python train.py --num_hidden_layers=13 --hidden_size=320 --attn_scale=0.125 --max_grad_norm=1.0
MLP neurons of a small language model. Each row is named by its layer, matrix (up: input weights) and neuron, and shows model dimensions 80-175. Each number is 500 + 25 x the weight over its row's rms, rounded and kept within 0 to 999. Numbers have three digits each.
Before each neuron's rows, "fires in" lists the words (lower case) most often at its 100 highest values on Wikipedia text that the model never trained on. A number after a token or word is its count.

fires in: "of" 19, "after" 11, "upon" 8, "s" 6, "on" 6
L8.up750:498494545452507523548536470466496504514501545501503486517470476534501514502510504499503478510478486511509489516507478483536459511519547527495497457455498534516505490494503500494509512508492509522436472461474514531507501475508538523533481507506542553527500499507515515487495479486499514533

fires in: "to" 15, "after" 10, "described" 10, "found" 8, "about" 7, "known" 5
L2.up458:521466515483516495501538523505500464512551511550517497500472490501507509499503514499513521501476506494518524529470499533488496480486470512495499497519500522524458539508454537514485478486533518454453506474462544491502479437520481509508487511546494519515493512489512526557525486527478474477

fires in: "to" 35, "for" 23, "of" 8, "by" 6, "from" 5, "despite" 4
L10.up1186:506417513489493482495497504508520460486505522539553506444478496511481462506475471476496503550475487487519487491482520511476487512520473464500457493472493503496510480477542499506492532480537514460481508494449491488489475510483471473511476508515498453491493499526508522465503505520539522517

fires in: "such" 33, "same" 24, "known" 18
L2.up534:469472500495492478510474463547545487473459559499502517486504506532470494502498497457512508489508507496519522473476520511515464506461461483475508521489505476512522468504505503490514506471532479496514496488472541502471500506525512510538539495504544478495523508469531527506482491488555517465

fires in: "was" 45, "is" 4, "well" 4
L9.up546:516510500471505493517502467479521508425481465559460511477545559482499523484523569508470484470497482507515509490495492508574502511482516507519469518532468500477529509539538522501480497498529470517478520474486494541545498507480492476507515491475479498491469464541495526519507578490501464506

fires in: "she" 95
L2.up507:488525465482484487494526498475471541488495497461492531506527499478492511517485431542575512498490492499498486494482459495449507506545477505522480505496515474517537496509506547483512517531505501521460449512432470508502503490469476449501525487477491483521457526488526508469531487524527474559

fires in: "be" 22, "a" 12, "one" 9, "any" 5, "is" 5, "are" 4
L10.up942:517559554518469494478524447482556515488522483481501484503498517491459508500526459544533500463445507491493497494502496471545502487494512505521517531488522483502507509500488498501521479490497490493459501512499548465489515552469473495551525493466503495495519522489513471503476484496483477523

fires in: "on" 38, "in" 31, "by" 4
L10.up1258:520461559496545472545479510519482460480518461532486470472497490506457489474481464518498514482510475527525504476500482488500545537530523468468555489505473537485490532498467474471488485485512475529491490499513514514505533535504473493518458480489508473452525493526536493551490506499515519485

fires in: "in" 62, "injury" 5
L5.up1157:492515501535546470513493505472473473515534482525498529458474497499548460492542499519488505483512489520459489483499490451498528503505473504512509516523509512550475525485510509481507515506512498460513520569551506512484467506538504476490497516541488489509507550509480547497480473523504500544

fires in: "his" 38, "her" 9, "its" 7, "playing" 6
L10.up73:504521534497519504466488550513563500484533488508529486500528541455454523502499511515534542481507501507476481483553469485499492508512537522489482471532504491458514544520469536499502478500551519514482499458505496496484531509504514531465513492494494455505476454491485492496502504510527493572

fires in: "of" 73, "to" 9, "by" 7
L5.up888:511457541464492505439495451509481501485486525511513488522551552522479491579527492471476520506476484533475475521515491468475521506490525530457507509451524496521517462552515482524475478510498506459525524475478484540521488498516469497519494534491523512505520525466470546518520504511483533472

fires in: "by" 50, "at" 13, "in" 9
L5.up3:528502523525521500500479484521470506493512472492483504530534519467531514487468472494498512484467500561490544509479499465493516524487537497473545518558511499509535511487517476458526496505554484531497510501524496513491493529495529507474504538553512526473517532532507499477501488535454557503

fires in: "an" 52
L10.up674:520494500476490538440552514498525462501508474484498455527492548495518453464502520543484473551529526480531537506525511467468491473533483501485512506470476452467527503496503503504457480507534527485476552463584489468493513507501501459516507490526524484505458492534473502495497531468498495513

fires in: "in" 49, "to" 21, "of" 10, "from" 4
L9.up1216:502523514513501513498503507526502498540515451534481512525480531505496479517511522526508519529438516491519486476538508505485483511497479494496460497509450516496494507540460520521510514521533507491458513489514486531493496516465515516497497487503486515518525511514512549526534483484505504517

fires in: "been" 33, "be" 27, "being" 23, "fully" 4
L2.up1260:468494492472479479518479491478460475505470495474522518491460520513480495481517508522531496533477468481457492477525503472519508476502532441534501476518465535456479494535533502492502482528498513515501492506477528553515504531541469476510499500512489510522518478462497545461518511502471501534

fires in: "to" 47, "from" 7, "is" 5, "of" 4
L9.up35:522540526472464503490519456544479427465521483495516476520501454469496477513537549517469511512476490513534504531479503504482507506494475500510505496478500519527499524468475473459510491471491510514453503535528490528488475491498501501492462498509517526493543500526511482531522493520495484500

fires in: "by" 66, "of" 7, "the" 7
L10.up854:495520520476515467502494468521483506500486473489489494514452476496518496540516470467492520528442540509489478519490475456521522524451520490470513524528479526563502540449490506502483509525504485493498482510522498475496452480522508518503556520537545514507472547483566504518484490457467524503

fires in: "at" 44, "on" 7, "to" 7, "tools" 5
L9.up487:519500506504538502508542533443494521495511500489527490480476495539527526520510500531478502523438552507460456496490495521485494496455470484493539496519438548511536492499473485484532463503520452506512492488543456514502514524529508505501458507483457476461517501446508497486526485562520483500

fires in: "s" 74, "history" 4
L2.up569:468531530533502490485422510471543512536499531457572492505509490504505535490480471496484512494519526501522473538506499485499501436503473492528485532484494498554462504488495503532541464519507475483495500485509490502489508490488473469476473514510506573513506474504479528573559540497515506508

fires in: "s" 34, "gyrodyne" 12, "gyro" 7, "bogey" 6, "vimy" 4
L5.up421:504549511506508512499542512513491472474540517489534480500508487547493548465510472488532521481501489497498507533473510482447513510511441509530507490456467536577477489448504510540495508469510480493493519471517512525542501539507509473499499519531469495492498516484567516557516525536507467515

fires in: "has" 48, "have" 19, "had" 18, "since" 4, "not" 4
L10.up342:469493503506461497521479505466491465523503477481473532559516526522519512507457521487485504491496505510496483473522472484451460571519508520503481535499494546453528474476507479481492490503483478460498489511462479488469504526519487454481544503559471530507516527532474489503488476505534522564

fires in: "in" 35, "of" 15, "desire" 5
L7.up266:532469494519478524491523490517502496486539491469502476541508525494504461498515490498496485493484506475487451541512477521505531508521514536483479514482496468514531542543487504479489490500542483527507526475545489514514495505475473475467530468508470512528508487483515515515518479509477521519

fires in: "the" 47, "of" 22, "in" 9
L8.up798:512492482498512503520508457526454490540493516486498459550533505507500453512534472479467524452521481460525478505493499499540534483523493500447499526509522496491539543507532501494545483513545496474499491512468530463532533519532484502455445470480477486513492521494484509503507486502510476550

fires in: "in" 26, "very" 11, "most" 9, "more" 8, "at" 5, "relatively" 5
L9.up155:517494527484493488506506485487537499463490503458511465489518497486491488505478525517512486486493454456464492501501479469473467491514488497510492450483438509522557508484514509488516463454529491526507541497514502498484507506497478514497513492554510519511495499485494467475508451491482518465

fires in: "who" 21, "in" 14, "to" 12, "of" 11, "from" 6, "with" 5
L8.up838:510485502506495470562447519498481498505502513488473518503460454511501485479480509470462518509487541515511488497492487564483468461502496530501504507504474488523499485483452488472547482466528470494510445506489517514445518506491492498509487523493559478472504502490503520497547528522483520485

fires in: "s" 16, "his" 13, "design" 7, "architectural" 5, "designer" 5, "was" 5
L9.up887:518506503508511548514488537480492499512517485527486486475524478534504453530468495492498549484450504513506484513549460503454530470495465473543486485479456511545505530495483500486479513474518501515504530504486503544483491532518512517520491479549518503545506495497486528541532494500468535496

fires in: "by" 36, "from" 10, "of" 9
L9.up996:495503490473564549504487481491465469498498467515485522481489530523470447544534470495463482502431481496515510501511531459502473494494520499512512513481522523489485485511485536480483493502517510486482516529479489490527513529516491512474501514497489488502464484493565512541531519475468540512

fires in: "had" 40, "have" 17, "has" 14
L8.up306:511467484537524486487495498494483489542518506472552492509479524512479549483555498511489502476523497489509497476483511525543553440506530455508444499444461506454541479488488488523478481468502500472518499526543528490480493493496498461488536500479495524527507441457515467495460523505509472506

fires in: "each" 22, "this" 18, "member" 10, "members" 9, "mm" 7
L2.up1146:493533511518517501482502501514483479504543513523490542505495466462492478535487527511471473500465515483525520505514490525536528491499482521501526514497510512446470543511480511497489470457488492497542514543517510503490529476475508515484523521447529510514479503502471512505486498469532473498

fires in: "for" 55, "between" 8, "from" 6, "on" 6, "to" 5
L5.up1186:471496501460504494530485514492512506488471526487522507469463479546457542495475489509500496508540494501525506489470497500502499510489570516495502514477492484478516500489504494488499464533517490485475532488463475495504474503523487480486470521525492494469487543459532534510496530510527503490

fires in: "then" 19, "since" 17, "uses" 5, "copyright" 4, "eventually" 4, "criteria" 4
L2.up322:502449503517485487487492470486504493492540490487517543498467493519497459464445509520511461510537541531487475510469518523511514516510477508558467508544467505485466496512486488463542496529521483506489516543514503475475505507561514473505510517519478498480500472494541504495499508493495490497

fires in: "has" 30, "had" 21
L2.up318:487477525505478496496479475510536451492537500469517480480528537500499523527510515506492475494387554477486477449464482543504474539526493502520471528478486507528513472495508465486491469473483552491497532505467498484521470469488465487495517468497502519499496508512452497454459476507537492496

fires in: "high" 17, "about" 11, "than" 9, "highest" 8, "low" 6, "great" 5
L8.up29:539458502470511506519460461452550496514499526484478487499552511498502488513506506510511464499457507518514460522505464487485455493500491473505505513470476515534559502518519486505548482536497486494517521490488505469508501454510472515471482533523529526502530483516491470492496506480464469457

fires in: "s" 50, "the" 14, "its" 13, "most" 10
L9.up347:520496449505497500504505529468552502510520542493491466497518467501465491519550518523521487523465460487499474511467495492491489514512511514543510493446533507513487518457541483499471505445503511523480458509454490509516496498494516503472472525528515536544513557500513545491478523479493451511

fires in: "with" 15, "had" 12, "of" 12, "to" 7, "in" 6
L10.up575:488460527509526490491493493485515483491482493465523494564499498492475524502514505447507483499416524494503524496503483502468472532483502495477489519499535514480533494525515519474533502512492481536499538505469475511491480512481474469506488494508496493549496525511489552513523511521534535496

fires in: "to" 75, "for" 5, "and" 4, "in" 4
L10.up369:514476507514523470533511505482505486507510515492490502517480510483535478503512452508496492476457485532479477489495528531502484511498532473505502488484538493471476485502491478466566490540514436511523465525480514553512465503475529465509519499487495480489493469485534513481499483527491486488

fires in: "is" 24, "are" 12, "was" 10, "has" 10, "s" 6, "can" 5
L8.up204:478496531513527516512494496478508535516533519488508468547517533464479487526474498520518475516463476538497489482534528528535520480454497502510479509471490541468497522481563492458500524468531533526464522510456524492499500477518496542538483481512522552526531491536552522463493506488517533475

fires in: "or" 78, "than" 12
L2.up652:523480515533467560524482507494484527494469476523510484508513494528524492503531512475485536520501529532482496474476465480482515527482500459534476484478437494534500474519487516460532498522512543529501502509528541479471478514511474492512533499523509547496543514531535495495508503507449525432

fires in: "his" 26, "her" 13, "their" 10, "indigenous" 4
L7.up98:494486510502497517474478519506526570503510457470545432486479488464530485530521504480520510518478522515512471506499475500523515506504487497521461433515484514510458520503452513487506516468475475517515522440486509520517540486498512516486509486494503499576499495501553512502506559538470481496

fires in: "not" 20, "would" 12, "t" 7, "must" 5, "to" 5, "skyscraper" 4
L8.up966:463498507480535478480476510546451543469545495484531515486502478515514471488476517516524506517447535471510462495500476531511472496468500437493498477487470524506484485451468513454502465483501502485548469516495484472533496470451516487515510499507488501534502475502497481534506487512506490482

fires in: "to" 42, "because" 7, "about" 4, "where" 4, "inner" 4
L2.up493:507499508487508511472499494532473470424458461481536499518480477500504483529539461515453473522576454458472507467517495471455512511557506468464495507442459481454480512489529485478557484526548488507478538525520531497532466511472475493498515512528521462478497457455500459487527531483444529521

fires in: "in" 33, "of" 7, "1" 6, "and" 5, "as" 4
L7.up1162:516532487500496504475496522512486470499545504535494493531503537505527525532534443516480514434524481551490536500534529509493501515492507457522501474471467486482504488511487470483473511445490517510462480511526509483517523500503499517457488514471494501485538505523456499508530493460486476508

fires in: "a" 73
L9.up206:507477539495458509529472489473541493509483523494483500502499490517500506476513519494534528499455501512499473496518520497494533518513517529514563472546504457514454521529534467494495515510467526517506490451515519511502533487475560462479456554500534510505550509528480494472513479479496491492

fires in: "on" 45, "to" 13, "upon" 5
L7.up16:511480526500538501490493466498446486468523492525488513500500524492498515536506461502504552474474524515524500494508483500483501503524484446496520483509514508515529509504506536477499501505474496468529500517484498530536453437456493471450502484536446527498452507484528526496463507521486468473

fires in: "of" 48, "high" 9, "great" 5, "is" 4
L8.up467:495479497534526556487471495498510505499509515488441500485500488475485456496521492501517501527438492519549510468532540445492503536487498559481488490508488488505520524474479504460470464488546497518521528527536503483517476485522477481484483526476570519513528506505498510488484510475487449508

fires in: "s" 47, "his" 27, "her" 13, "whose" 4, "the" 4
L10.up763:484498498532470499533487517486486533508505521473533492500521499473510516489504478524533498508499519531514476492547432481496457495509508508513513506473473500486516481532502480496466494499505515453427508473490475485478476496483508502516434474490550503568481511513539540508509493490536472505

fires in: "or" 25, "an" 25, "in" 8
L7.up115:470491501498521462503506520436499471467488510501511508488518491484488524497447499476498482507485540496480461510525511543537514491512462511494530542475491434524521528521470507487548487543491517520495486540567515537521512526515493492511527499529477486544483498537476460551509477544449488543

fires in: "the" 25, "its" 11, "his" 11, "s" 6, "and" 6
L9.up611:501485484515512515496478459478494494507503515527476489462472472481508475531532495513540490509433510531502520492480525507516438503543485486521478529519491509482503547514458520480485504502484518507517511488443488534470496512513542481525504524515512529519483565515545532506513525531502490463

fires in: "without" 17, "no" 12, "may" 10, "not" 8, "to" 7
L7.up365:484517541472521517512505469530486500484523520541484514485541467518476450508508481495562505514424493526515493522528473493514484498532481454513461541463469499518499503502512499487464478464497493473480488518512483520501462495529513524513467540484483514516522487543513474470445489549511493477

fires in: "to" 25, "of" 20, "much" 10, "moved" 5, "then" 4
L8.up398:501466484476533521471545520479498547503506485470458544506485497503496497534521506525526493499452500497495537537526498493513494463465517468483486511494481494470492454528454511516552462471495490448466496487503462491526514494513470526496532487483488481485508492501506500525485514529485472510

fires in: "to" 81
L10.up1119:543486506486503532502524535510499505492481525487419529480492457500464519525500478510446531500513522479474497522456446479443493537512490471494465460530448552527532526455543484473537442477499522554476489489491544465494486518520504516555497492503467474489544479535532466473515569519486525512

fires in: "to" 29, "first" 14, "was" 10, "is" 4, "informs" 4, "s" 4
L8.up361:488526468461525467470518504479515486487472452509487501554494514481512471509480497506464521517512475467517495515509477493518500487500502493545481527484534515471521449526520530523507504490521520482489530541448496509531508493468488467491474476491523529491531506477460491508506506493532501519

fires in: "she" 15, "guitars" 10, "came" 8, "went" 8, "moved" 6, "guitar" 5
L2.up687:500521489502484519522537486481496479486490516478486540520490494468459533501479495532530499501444517499514495491515488561566515491524482513501535472459481479458520476523466508550546506505523503514445459491485477505515517497537499451506501522526516544484474477503508497485477505560496468522

fires in: "high" 35, "same" 7, "constantly" 4, "maximum" 4
L2.up724:511501509479478492506474489498542530462505532553532477458505508522482470496493439495491505500478521472527520529530506504490513505486484474479487502481470481506540490498478485486456510505500463527534505465463515504524504536500474442514470496509537485519494472515502483464474526488457504500

fires in: "was" 36, "did" 8, "were" 6
L8.up765:514528469510545511520465475467530495508511527499466538529476522488497472518472526534480510508465491511515470481505486495472507493475480466516476493519513454528474501501482538495526509494533492495491511518501498509499476465540488493518492520531533508496490456507490532431518485480525499496

fires in: "the" 26, "same" 12, "soccer" 5, "such" 5, "than" 5, "and" 5
L5.up129:516485537499483494508512507560495489455508469472552496526499453539464552518521487445491492479492495532448502476486484520480496463552518505522528492534434512449499472468495470518497489457473515479499458488483519495531497488515509522513522496524523533535485501472531513445468505531495487478

fires in: "his" 28, "the" 24, "s" 22, "her" 9
L9.up744:467481512522480554504462497521544540455481509493524507495479554515543484498512536484544528540475492479513483519522466536492512460476485504521513459483483454522494553492500488552512477506502523509502497524541501514488476517503510503480493505514511531494484485489506454522505499477488503523

fires in: "a" 77, "either" 4, "an" 4
L2.up340:506447489468479545472546498488518476489503493458471495483512517495491481503516477522471516537470487501470495513460481466507519502529516495502535533505505503532492491482540461480516484509496501456522509526552540487481504489497491525519497511475514465525495516535480484504532493533553533502

fires in: "the" 29, "is" 7, "at" 6, "reported" 4, "would" 4
L9.up1058:533518516495471475493554499537532492511539500516507469512518480499517486511465528508464500515501487496515490522576475485500499546477578421476530488531478480479520512476501527474485474515542499510495502522465511501571475513494539452505526472506521487481479476443564482534467516457473498469

fires in: "for" 20, "of" 17, "to" 9, "on" 8, "as" 5, "after" 5
L10.up1015:483481537499534519495511494484522512480538495504510497496476482544533533496483516479501532516474506491507524499551523505499526497494454513506478479498520500477523502482529545523524489514493466498460487446516475504494476475489491519476508450493478512514513523458534471481514547498497488495

fires in: "his" 39, "their" 26, "its" 15, "s" 5
L8.up1025:476500502503538533510493483523520501533490454472528501534552503490471521480514474473511516498476486479503465500497465517467460495526462523535484484524471529514504520535468471483527506487487518494471451514512492505488526487489495508491493515470513512529523514487552456521483536520542492496

fires in: "and" 51, "s" 5
L7.up949:483491502531517531498511473528518534510485497512524509534508467529463516517529503540507500506504453519466526492500492489475514520507521529520512517534475510504487525464503506504509485497474534524534527464462526509513494473486492516489527461474495522475494511506503523470481507490478528469

fires in: "any" 21, "human" 16, "every" 10, "some" 7, "each" 6, "code" 5
L2.up303:497516496582503502491521521501502498547522499488525555498549503514513497493503448479535480475452453508470491510502485497472517508479486543502471536490502509506512514535525500455491506483502515485476486498515479440474521497476463516537483480507512512542512511498502491523531528512490493483

fires in: "this" 41, "another" 10, "public" 4
L5.up859:483521473525475474478505519506498517470476532511549501516535489501505502535533511499495472460499490468523444529508518500479500503489486489496494480498494490504515490481503497518476513493495528500488549510512536468465519484483449479523478536497451515524501482548523537507518546517501469496

fires in: "in" 90
L8.up1265:559501503523522505457524498487531502484522517476489509531464502506489518507537514484498541471455508525495466497469470486532513466487517498506485503509521510522465511534484484474530445481484480482524501518512498497496513507474491490497467477492536491504542536514542482502512479498498507517

fires in: "of" 15, "after" 10, "fibonacci" 10, "before" 8, "upon" 8
L5.up1091:498543504484521500517521497458485476497485461469528539462479500546500500516505494477508534486467478497511461512535540558519482516482512497535513471459476521513506522497544461492512494484513509505517521473458527479507476437505506503514522500509487531485467493528518541474474512465507493518

fires in: "was" 81, "being" 7
L9.up496:462468496501482506522457497514495474517496476511510518469528536493506481526492550492493515525487474471505496508498471553503484474483503521540514495518504550508478499493515476538522489528522541491505443487440549491509488496506514494462524485475529513492533503498504553543514536495492520516

fires in: "and" 62, "northwest" 6, "southwest" 4
L8.up1254:532462515537505523540520512495544486480553546479526453468488459545492508509490531494486482495474439459505496506472509493456517531490521472462508527511477496513477504489494490502506467544502517476483484502471503492499487470502497454489530477501461519465490432443553525460503551505517565462

fires in: "an" 17, "only" 16, "none" 9, "operation" 8, "more" 5
L2.up464:524508492467493520495538480507512497465500512513506491494509478503443497546533448496445507486507484532488476431511507505483515457510459516450514518484550492494462480493514520463495466485505530479524529535495563473510472494485460483505507506497503489513505527493467521511547478523500493510

fires in: "as" 55, "a" 21
L10.up671:464512538545473461440506505491511502543498518494512524490508480515485505519539471506496461461504508518482523502561498445509495513478526517496494530483457526510493479513494494459460514486508503549488505480514556463492512443485477504479485500526462495505529531509510491491520483473479545509

fires in: "was" 64, "later" 10
L2.up697:454471497480520552483452484512540524503558530479504489505516531495522515489462532473499494495496490529542517514557521496490508515477478477512516531497495505520509506501481500471507450470493464439546486518481467528502482524504505506491522523503561512520519503455511445495502512505479484503

fires in: "to" 35, "on" 26, "in" 22, "for" 4, "with" 4
L10.up1192:478467529466556506510542498488505519454478509524505479526463484492519490466516454465478506499503527490482491531538490496490495493465496451495477468477504499509545510484494520447551528459537498505480536497483494518528477495508492503482489515509495522543536514526502475498486495474539524455

fires in: "on" 67, "along" 8, "off" 6
L2.up578:519479523529492510484481507490459469469511507492508476516512511506456486551519500459516496492471495520526541486511508488512489507493487493508545488483475525487531496534523532472520551540484490508436499523520502517518536477481474464486507540491507555476486528524471516496441496570541534491

fires in: "in" 42, "into" 22, "to" 15
L2.up785:500503526504514456520532488489458493472472529492471526496492461480482503512499456517462544473490488505487496489494498533535525540503498499505460506528537556503488498521505507472525519475508475472547518553501543493474506487493495483527474531528491493467552491484523508487529501511497524485

fires in: "over" 28, "than" 18, "about" 10, "nearly" 8
L2.up793:520496525519493517490481502474462470490517476527504471486525522509489498508553446462510512532506483518491525473517422515480500531493512499437522478523470507495477489474511497516506472499473502471474506508492501536525487476519494443462525524502545525489524512532504493496507531497500470473

fires in: "their" 32, "her" 24, "its" 20, "his" 11, "s" 4
L2.up622:485498553520504507454493491501504498454474497504539498526500471476467501475521461437467518557487514487453505468527504513499482492523476485515538477486484503511531474523476506516521440499466526497542494480468492533471498493502475497498530439501490552516567532511541474492479526504495524531

fires in: "this" 54, "one" 8, "that" 7, "first" 4
L5.up1101:533504514549497492498482491525484511499565504502518516516527547528503524519533518521496463502447500540499449482498488484433478520501503482534511482510530512515456477482500488540507525448491528547498473531510510452505518507464495464518458533471514524517496445532504507519460491518484484544

fires in: "to" 47, "not" 8, "also" 6, "was" 4, "be" 4, "cannot" 4
L9.up695:470516517470513533513507522539521478516499462498507506540510528482476477520497543558514544532482490504495484515524483500496458502469458489508472493475492515483523503495531495501516483482554456463509506485546502508481495506497513525556484499513490557512550448494514462507534506484500449510

fires in: "of" 38, "one" 17, "and" 9, "among" 5
L8.up804:487470487550514583508522476508500537483521488496503505499485493508500507504496507510443466504456458532507494497505509504510506497516505477507522452513498502528499516530532516537503505523519508542484500456501496525472514540511513481462562487488566472492502512475516488496436498493463498466

fires in: "born" 17, "studies" 14, "studied" 8, "college" 6, "educational" 5
L2.up8:527498515491504533488523479473471447504518526426478477544528515473482459523519483447505522472534483503541512518468530489532489509521479491507488505493539500496464507481441474524462484473524512506517493461480507527506492517434493494465496484499502473496548527552497512512483474471519520537

fires in: "later" 29, "was" 22, "first" 6, "last" 4, "agreement" 4
L2.up812:521436547464547492517482480452501530481518522497504475475481558465495491520504500480524442516514514479486504516514525465510479464502519513519481480474496517531505478506476462506485493484505464496511506492443485526498455520537540486479488518563515523507483497511530525492460502533497514476

fires in: "an" 77
L7.up512:529515494543559498488527541429519453529501494494482491479556506475492464487522467510483516472532496479479482489481482436487521465507499487489503520531510475489553512559496462487501464501542505472444499500530499512491501500510488457473478508486502479513586471509438470522485510511501512563

fires in: "the" 16, "978" 11, "democratic" 11, "incumbent" 9, "rou" 8, "democrat" 5
L2.up1214:486516497463496488478484490510494492490440518497470504500559509509471542472491466529481468504498519524520521505509500546557529481497533499468484496505513512521497553537519506496486468544481499506484440528482478454493486490484488499464508499448549513494502531493524503497442498519466453533

fires in: "had" 27, "have" 19, "has" 18
L2.up946:474465489499514517467485479505484510498495510495515552495532530511495511496527549474485485433520497500496491530513497535491546492492493489495509518514524476482496506477491504533503463493455540468479513528504517471481505478577507484469488492513473496474463540456502510518493497475483499518

fires in: "on" 80, "at" 6, "along" 4
L8.up660:512508526474501489520474504494512491494541482479477512499533508447475513488529501463473493475463480559557521533463565475516525547478468493492518472530493539537526498519479495511500518540520508518472507502526465504561543499491510474526488541484474481515472490484523509473493486524507489476

fires in: "and" 89, "or" 10
L5.up571:526507449532499498506478521515532513535516494489491477489520482538510481483489529487483522549412518494533485490489528475520467485484518486568479505519493525523510534505516518496498454533514532471489495533503545487500497477531489523470507477479503483541493496503520492501497487507498575470

fires in: "such" 31, "well" 23, "known" 11, "to" 5
L9.up1089:534473521530491490523512512510470521481493471504515460479508445508504509508498492499538470542490508554483506486470488504468492517458496444488469493530539466556495498524514522478489490492496469505505523482496496474490468493500497481509490478491520503527484503464522533515538503506494484458

fires in: "of" 67, "within" 13, "basins" 7
L5.up830:537506490505494511524484461512519448507498464486551500493497498480498474543562477503493536506494499497552515499509539470506557467491441525455490502463537485487509472507532495465501479471533506538525554517468494523487459507502466492473546491490527494469529514502504509499499482481463513477

fires in: "in" 20, "by" 12, "of" 8, "on" 7, "and" 5, "over" 5
L8.up1029:533488532508508492534537459495484492486478462517508501496498540548480545536532519524447510510469499495519505495518468494527489512524520438485523496490468522473506494489450535472482470528543459476514510554525481531533501469481475492492536492487508470467504514474547517466523443500469554515

fires in: "as" 29, "a" 14, "had" 6, "either" 5, "it" 4, "into" 4
L5.up1072:503461497488493499542504547500513467478498516495518492481490506495487498477456496486519512488456517554478496482514474498528504490515474481568494472485516511517490486500516524473485481451526554478484509502508480516505500482539491528548450497474469522464488500489512441493498476514549534511

fires in: "after" 32, "of" 16, "from" 10, "upon" 8, "before" 8
L5.up593:503506501504469483453491491478470510504470486538510486481442482523476496506472482499497497523475530481524489529509477498466451509488524487519493496487501588563519496474487483463506520488515514531501539519514512513458510486459519509494492505512532526487559506533531475471466490508481503529

fires in: "to" 65, "be" 8, "was" 7, "been" 5, "and" 4
L10.up1033:457486498488497520472501535449496485466459523524475513488544479479472511511508513521488487499486515464462462506490470499465493509497484489460511487504501534485533484478485499520479452515503491478513484475478475498527477512539500508541500465522484519506513480493527492476526527508466502533

fires in: "as" 23, "is" 14, "one" 9, "including" 7, "be" 6, "are" 6
L10.up118:503475496519514468462518503487555482492464504518500493504553504533456495502490515524499482470423509527512460488548469460508493458492508483460520499473552500469521506485509469459490472492510478513521491514493497493492492506489490506542500458509482489477500522521512472500537484505489495479

fires in: "of" 45, "to" 25, "can" 4
L5.up363:511528496531502478524522492511477483518505497491509487492512494533478517498498491491552514508587482523539490509505500505486533491467435532439477487500483523527501471486488510460485499500515498556497530516472513514500469533495501514496484526495473512505505556523516481546511535467514517445

fires in: "of" 52, "were" 8, "to" 8, "are" 7, "from" 4, "was" 4
L7.up834:518464496468514517512495515462526482554485532488527472493527461510487520517499512500529513526511477511533506503518478519471495529453471513492498492481515493472533490479514501463500479493513471513538463500473442517512485501527464519465511496493509497490519459499521526527502517533483521476

fires in: "to" 65, "and" 8, "until" 5, "inner" 4
L2.up803:516528481520544505550512473518536530463443430547505474510519486528521501514509495530434475528440488477520496527464530521508493520516499481469513490485475486499486474507550492533513506535491472516503496543506509504502462471496456556507481479512466476492503496505493496503503479531491516509

fires in: "as" 77, "than" 5
L5.up18:523505486499474480475529484458485455513502502497464525489501496470546527503525487514476499473507463491510539515526469517458487500488496478494491456518474503460514509481510492477461475459509477507514474518524552502518540492535524498497500534499486476444527491464532506495507505491516503494